config.toml
num_hidden_layers = 11
hidden_size = 448
num_attention_heads = 7
num_key_value_heads = 1
head_dim = 64
intermediate_size = 1792
vocab_size = 30200
hidden_act = "relu"
norm = "rmsnorm"
norm_place = "pre"
norm_eps = 1e-05
positions = "rope"
rope_theta = 1000000.0
rope_fraction = 1.0
qk_norm = false
attn_scale = 0.125
bias = "none"
tie_word_embeddings = false
parallel_block = false
init = "normal"
init_std_qkv = 0.0389
init_std_o = 0.00829
init_std_up = 0.0389
init_std_down = 0.00415
optimizer = "adam_variant"
learning_rate = 0.00101
beta1 = 0.9
weight_decay = 0.16
lr_head = 0.0101
max_grad_norm = 1.0
warmup_steps = 254
schedule = "wsd"
decay_fraction = 0.537
decay_shape = "linear"
final_lr_fraction = 0.0
batch_tokens = 131072
max_seq_len = 1024
doc_mask = true
train_tokens = 686000000
max_steps = 5234
dataset = "wikipedia_en"
MLP neurons of a small language model. Each row is named by its layer, matrix (up: input weights) and neuron, and shows model dimensions 144-399. Each number is 128 + 32 x the weight over its row's rms, rounded and kept within 0 to 255. Numbers have three digits each.
After each neuron's rows, "fires on" lists the tokens most often at its 100 highest values on Wikipedia text that the model never trained on.

L7.up1343:102155088048085177129137100079146105160083137060096091107146155137188145118127145111127154109190108176099081109246133088134163138119155121128120170078115137113071152121133148119135134118115096106101145087156106159130112076088120120158102109162180115165082131129101103107148160105120079141132153148136132154174143141143104125125096132115147117181123131157163087135120091190149122179082149149122120101134086155150148142164162110114175122091066128134099153142177163152140099077156099138182120080177093107124169164145101132158127172125086166079103102086138110220148116126157149108129123108148150158100065110109132081068149110109117200114154093064113106118165103134143068071151190095154151152154146128103136118128111149208097138120062149136076149074114160156148120095116126
fires on: ", ", "("

L8.up1754:136079194124115089050110122103151093132145074111152145163187191115133154164145171089128159088108132136158115105082095130122134134137139081090147137132131133091114095183162118151168111101104099123086123133091140168133112145162142124125168109135131111109126136147103152178181130110157126144124148136154176168090110103095207122125153102058175138151140138133127118111113119084118088099147146107141131154173174036187126104178126172169123057148149150148117132146136141166111110162147144163136144119112116121128176097118195135132124131121077099064112140117109124070125167119163090113130094105065154180155097099115082118076162152094172108054120154174157148083099121088143082126129151125041090151123090157093189129154184098172129038144148125127133042174156182108088144085096128
fires on: "G", "E", "A", "B", "D"

L7.up846:161175091086075108111107157151183164095171143141076196123165187112082169125155143170071135072117087179128139136095168156146109097140127153081084141125110091124130107178148123188115104155128099129109147155199065102150143071174123174133146156112129180131113086165119112103113119142153140149148128141103174057109105086148113109097181128130160203110131093086124149150147148107152153088133148076118156138131063160181191139150109106110094140116186097162153063107182101109121179130069087163121107098108048125114107153085122129086158109141159112169091178123138100072128167151143114124121076141182157128060164174100144131111126065089193173138139125108130147103131100106121166086120187100143139134128119132080175171161153113062175069089109064143137128109085077154084113152122052
fires on: ".", "was ", ", ", "and ", "+", "−"

L3.up481:117073154158086196131109163102143139105091147128104150111142181127129095168170047120127094160137092173156145118124107135166145027091145146127090114090103149104165194106131118176101172102127155186092170098145154146053143113136112042091087101164175117129153120120165144084149075140130144111086107184095140096115089119103127111165151141129103163077155163096144147174130115108170136107085099093099112096181105078085123135171149111185134152149106140086156176164189118172097106144151112120072096069126172154119166112124146138158094131182136089174122145127112096108144164124142128097137150114148125129106145124087160167174109106100129100175091083077050126101123135101067154140104145055152150073140112154101145103122125118148149103174133173163148151127112162151064120090134074
fires on: "-", "was ", ", ", "were ", "time ", "single "

L3.up727:171196096113118187064119143148173166132117109134131174089126131182135108101114077127125118152152133123107169086134089117190109127159111142064144123182105091070213088194121129147215166128105135107121181067122136192152142120131151196112133119106072106173170139142150114138092179142130128148115114138124129103159098061198100059060144158146103172111111103129071088106162105123113155132118105091166131132170111125151101165133152165126179148158210136142137130102197196128195148190123112121113125100084145095115142123129166131112162195112100147093071153096162130112129171170117141167143115145128088119117127116055086119163120110092122131072150191052134136118091123126136162140138142115146128123189070146131101142211130144069103100164130085074192138119104094128097113152136170
fires on: "and ", ", ", "(", "while ", "which "

L7.up1305:111119157156080106120108155114155121112116073091123082097161167143147120245092174127166176099134110158133161101166134097106094168125150090154181030106158147109072119112198101123158087133165141058134145166103118153118165100119135125163125130121109170131161114105133117114112051138152103140176127179100126179108127082146093159134160043113144138149123145087129119181124118127215102121129127105112158079169122117141105061154112165162122144189118125127125114116147141129106148177144142100182199105172135095095155148158096099116173117109097150167129132130139155146141194129159157114104091173140153213148131147138128120116104188082098178074156188140135167124149148096134100111158205118073095182138090168139140101152194145154151080143119130090137071158086153119100097105139155
fires on: "K", "D", "E", "P", "H"

L7.up549:150160168146086135125141098087175177170128118136070110090123136070138230149128144138173108137142135124160059141107152151120105172091119145096127167124119143094095110197128122159112117077125167114151132139112141157168142096140148109123139138095135169170174109133119193122071095127117054138155120091111093095154087123119141164102183087189095187027142104102131129151067164115178137094147084069132191068143091059116127103141109124195142115115129156086087142127139104146124074130139115112117125154098105157114118148115124157071096177160115190139081148161105118089132133134082128128122120067102117111173121174106062134131138063181161191148130220151117077140095086104095096120098141136126133158145146192124175137133138100077132157094058144121104103105148100140117132104189108
fires on: "| ", "a ", "one ", "the "

L8.up1339:119140125135130100121133110128186109179157103131105151081107146122139188095162176134115118138096130114126118158068099130176097136098143198033112154110134181076154118140142154184133161108094139173106149148084095104105152123168143164143106142109179077131128133128148149118100139141169129099156103127123076100118140072155132164123138113110100134166187125126122184099207091076127184155097102104129042099151152158082130103156091084165122172197087124151101127126149133141113113138168147120093137100201102103102118115112151141133064135077070083174066096151118099079137169149224147131075110098137164123103144125091122099161146137149130167181152055075064147143143113117166129131098155123081168129131092135101138167158131116106146101111113073120104140110128157157125116154112123
fires on: "| ", "(", "and ", "s", "bl"

L3.up476:160146158110087156158157140070190162147134123134106088116133165141147142087168093181134108168119155117094128142108061103135092132101135117155153151113098162085156137182145114132143108106090114110118149100111015168101102131139126041086108152121123154170141137139097156140147099130101150109077183101129157034131078142152147118104157103095130107150137121121162162128119087179123121109148102176057096156137109101137144154185172120171113121105120166031070149075131118159172094154137165120036133162124151123146125149151168133145129102121102129123148107150191210133096175087056112113126098099128110135088150119109111090119156106117113145142090106149086131055176130139097088105152144127125166138105148142161153045153124116163166166144101074115172144154097099124128113105116089
fires on: ", ", "- ", "| ", ": ", "with ", "as "

L8.up535:149113083058090163154211083091134167115157106057098128121078190097139117119115157121114092081100141187079181100137115121174102133059134119127124124078170081101105072086118095141158116121152129088125071189075092165101117097132142164174181099175107176117158110137174107179135106076117147094097147110118112129093151138170184088127066111124105110146121116069136155127127054147155093130071139145096155163142151104088170207180157105171077183132136123073119089169191132166124148132115123126136098115139158076077107109173108140082142069102107129082052147125121107142087183147140124149146199114129098166147172115100155141134126150117137158157112098114166123088136144103171124115146131154114162132085081135119208193178156084110078191078121093118107075092126111135119142100113132
fires on: "in ", "(", ": ", "In ", "\n", "founded "

L7.up62:141138140115118119116129151137139077143133129143118162170185100044087079175129074108147100104069153158162187157072098115137119142130156134085099144130091151090143159124106109126139152111129140140134147169151107131077103083134139043080111115034137149091124101122137151052114101164082155086054132141109072122110101082143074126145162148100110160125100083160080138172156102087098105077098125151123108121144131084157096111116153177177147112135089160120118145142094102138123156092125103105038106147194160118113155060140105151131176081163146141110132146123125106124149114163161176126108110124106153091143145185111165121189164110066102165207073165144114139165158120115138115111121147191102146162170114152062143137137174130130161152197152097092157080142072147178118117134173179
fires on: "-", "of ", "the ", "(", "| ", "was "

L8.up906:163134135147101114178071170090161155165213062126126190113138180118111108149147117150129142100084105130043115142162138149112059130180135173096184078075118119135123101197113130170172162085096109158162117127158097121103143107161137146160105132158135135142141118171108084100094148163137159072166145101112122092094102076154130150070124083120134091150171127123125162171194058098121062100161138124131092116138108095105110133153163169227098192122129105071153158129148128176108203111121173142145114162113054126105153115075168198138115097168116109173101164117171136124125150136110148098087152058082136137162068085136143104109110127128112124137059113169119146102162151070047074111130167142108196110141084151089153106119171190114150155124109097130144113145097186108154162157127127
fires on: "(", "\n\n", "- ", "| ", "Minister ", "head "

L3.up581:162150148134160108090111136105111129134076109118115123084106185096100098138137133111041113134107133161144138144164111122175088128152124192136133108092123122069147070129119083172131155148095161187116159090123125155099118119109177127077089113118152142113128133086146134174152128088152153140119137145064090140168122099141104123133169104141070106072175072126069121187108076118120108102073099159132118143125114074135173135110137157093147130088124156078125103161078121139115129222128115112062121153116105152119072099154096167100091105154123134121105136105126132157205222162177203110083106151129149139141118162138122144110111078171126156146099160127152155132170096123114084151128106132053122135102125124115099173173125064140133149170140109049111118097120154174125142143173123
fires on: "of ", "years ", "in ", "year ", "-", "month "

L8.up1603:146178094088117101107116066070124126168092095117070085150100149153108104147129158091073146125143137109160102108091161074095136155026161081127180083083117076145122131089154124089158158091124116096129077091138101135089107159139069127148128125152158128185146142138107114139085115168172100153119132166110119134094196174123126120189145090049147160143130142113155138119105111134161090140105113086112165130121076166148137139137151116116158214171120135081099139118159167132174100144147228147134121159138120141104135129117148155148114134117077058077130134086143123117169160119128183119128105114121149103128093049123091127102123106109178093093098125119131122067147144173194107169105160136127101114127203141093097083167113160121155183109116053132074118186138126161134127186148112
fires on: ": ", "(", "; ", "as ", "- "

L8.up705:080112132093102087163223083121138184134130154084145172159148126105151112157101104106047131112170172131089098106171123146180120187126117140169118151125118172099112077111130144137139135096090099085103168168148123126140113154110115132162052106150175112122142144132130111112096135074168134198161147149120089138074133149134143132167131073113125123178125158096141100159130098150118118130093056118150130148140114146108123117126162139153109096115106191099081119119114190191085079075163166170167122111141118114106215139074087131208129130079072092142149127078147153181132160128147123114148135158205137152131116086117153136110155138133113201074093151122036111128166147130129121149154192170117140137046120166097170088101105149125131130149153156160131156101115101133160117098173105
fires on: "(", "was ", ", ", "is "

L7.up683:167120158144092150139155112096145102170097110123130110121152125087118134150119188155120127140183119136108121152171159149155132134096160140083133127121116122125121163155147159180153159114123115069170133094088082121136150102131147133134072116117123240141134173141171087114118058045107081111182162140147144121158124045153052121126145108158082156140105101075140162117103139097140126140154151119122210169153142100091163078128118165121097122101058174114097175113150102148147119146137134110144125112171135120090135121118106144102119143174106080120138122097165191149148148155107210127141065068151094139101105050132125091121129097162112153143157160095160150142132114109079163079133171110144163155154078161107161092162139129155150223152118117108095140169175153090093108123108110
fires on: "on ", "| ", "the ", "op"

L7.up198:124159085145115108087139147125087098114142132115141116144168146118129141153147105123109123160067176157141154158119154149130066148124173067131108165128068104109195130134094041160160152168111098160084147114127128169133151158125126098100161110063097124076127129115145127090128107074109135099078147141084119127118079154095129103121122145152080184124130083142068127127100167090168098169105076097173155090127126107065126112090131127118130120143085163149077150137142118115145153103119121199080070156135109031138104030109132147228148115150130146116134146124187160167068134166123095067120167174130191146103173112138108105146123082161123155160121146109135158163129089133096170094133199109174099135149170149126153095142105160163149070163126089083124092103094161145053094199157121
fires on: "of ", "$", "was ", "around ", "contract ", "loan "

L7.up1482:173134148135058153195103123090175165124155087088043134098203061113136188144153140156062191123192129153126153121099126100140120160090108070106194216145106146151084071169117066150208150151141097122152113136149071123098141136129120123095131131190136173085133095136162097137134080133098161239159187074092102146128125084142139143075117106108138151144133096105137132185185154154150102128149070109110143081104103108132040141152152067169105110140152141144142132116108153214113151149116098189185135140134091147086106128128115164100123069070158095160145158139152135092151095126119140095089124104100111127128116161134124121098095087125145091129128108122087148142153146105140095144105123194124136144109187111096198104181123139153095131107100045141093158145130155108143102126175089
fires on: "- ", "; ", "| ", "as ", "/ "

L8.up244:135104129068115150173177124102158125147111101051128168143124125089150122090129117097075137132158109095105097154171129117165113131096121145121133115062143060133156100107136104134143137160157088081080149124122114128117072156147026119124122104147096109105123165181154068133080100115084059134103124076139120135154098130126084100172095101074129156153151149096148105157145077099143043126117130150118109213177119113088123155162156149095127117153082138123112142153121140142167128105182155156097104142183102142121124106127138146158147106126112130092112096116120140212146115135157168110159183177202128163128135111111151176144175124138105157177171137176106146074156130143087078114162158157130143114068153196124115111172147163185097200134131093124034116084143137185137098131137139
fires on: "(", "| "

L7.up993:123144119214143175117136149113140158129122160114090126152133128130129149109181144121135146068116090164103098155173117119091164151110131107081126124142101097152085111090145134129163108120148057073155120153138074141112088054134160124120080088162166165128125172141030161138150110159137133143165149178125172120091149088107087144104111150097094119063115056109146093166116123160145174113077105131202191133163145071200093075123092090097108147142082156122147166154155152082105097152153156093188141124148046058091117132152037138119116124145146149137124129131083131130110131108185103110106147120119186126133167124103196107121161178119148101128126115129091138070169146099128131133166132159025149126058131136107117164118157158115140074054132122123140079109081115076113128173104121
fires on: "D", "c", "d", "g", "R"

L8.up364:147131080122143123100134082081176178164154103159117153099159066075182110222131132120118149080113143121163173151083084115119134149141113162117137111100123156069094127148116132152151162108118107100140148111118132065135133112177168112144119104123139119166178142148139122141065149100166130119118140141084104132140095141183118161167176054149121129103187072117157171183171104081080064065156121102134143123160128110159142092199143133103129130188132109122159077129106124128073136141196075200078115143096143085145216161047116181169176110198095107122097140158186130123113144121180170119084109100127177170148134127099105118115129124132156151155098066144061155134143136113139107129112144141149131169096115164044126110163166115077124117091119118158086154147100173085089137148156098
fires on: "(", "the ", "| ", "The ", "–"

L3.up890:148201128121178125073114158096193189132141089169078175133179114145151050116125069130132152144122101139142143110131097147158182138109143094058100165186120179104174066109075048190156194104116209143117180109097146175120165115120158123117130158096079172133193109115158127114129141151127127106152107197090041076130114142207129103115153088107102112125163154130122167115145119135126098137111054129126139080122141103108097148210162113153156130147139132114135154183133207172131124149167101118105102149151191115100196079087150140154061149104089123116120099020149121105157159136172163125116156120136162085159087106071136146165081107109111178140127105161091153123115089112164159161091099135127100111139109105087131147170172133190150102111078167116156094121108197131115059110106138
fires on: "and ", "(", "of ", "or "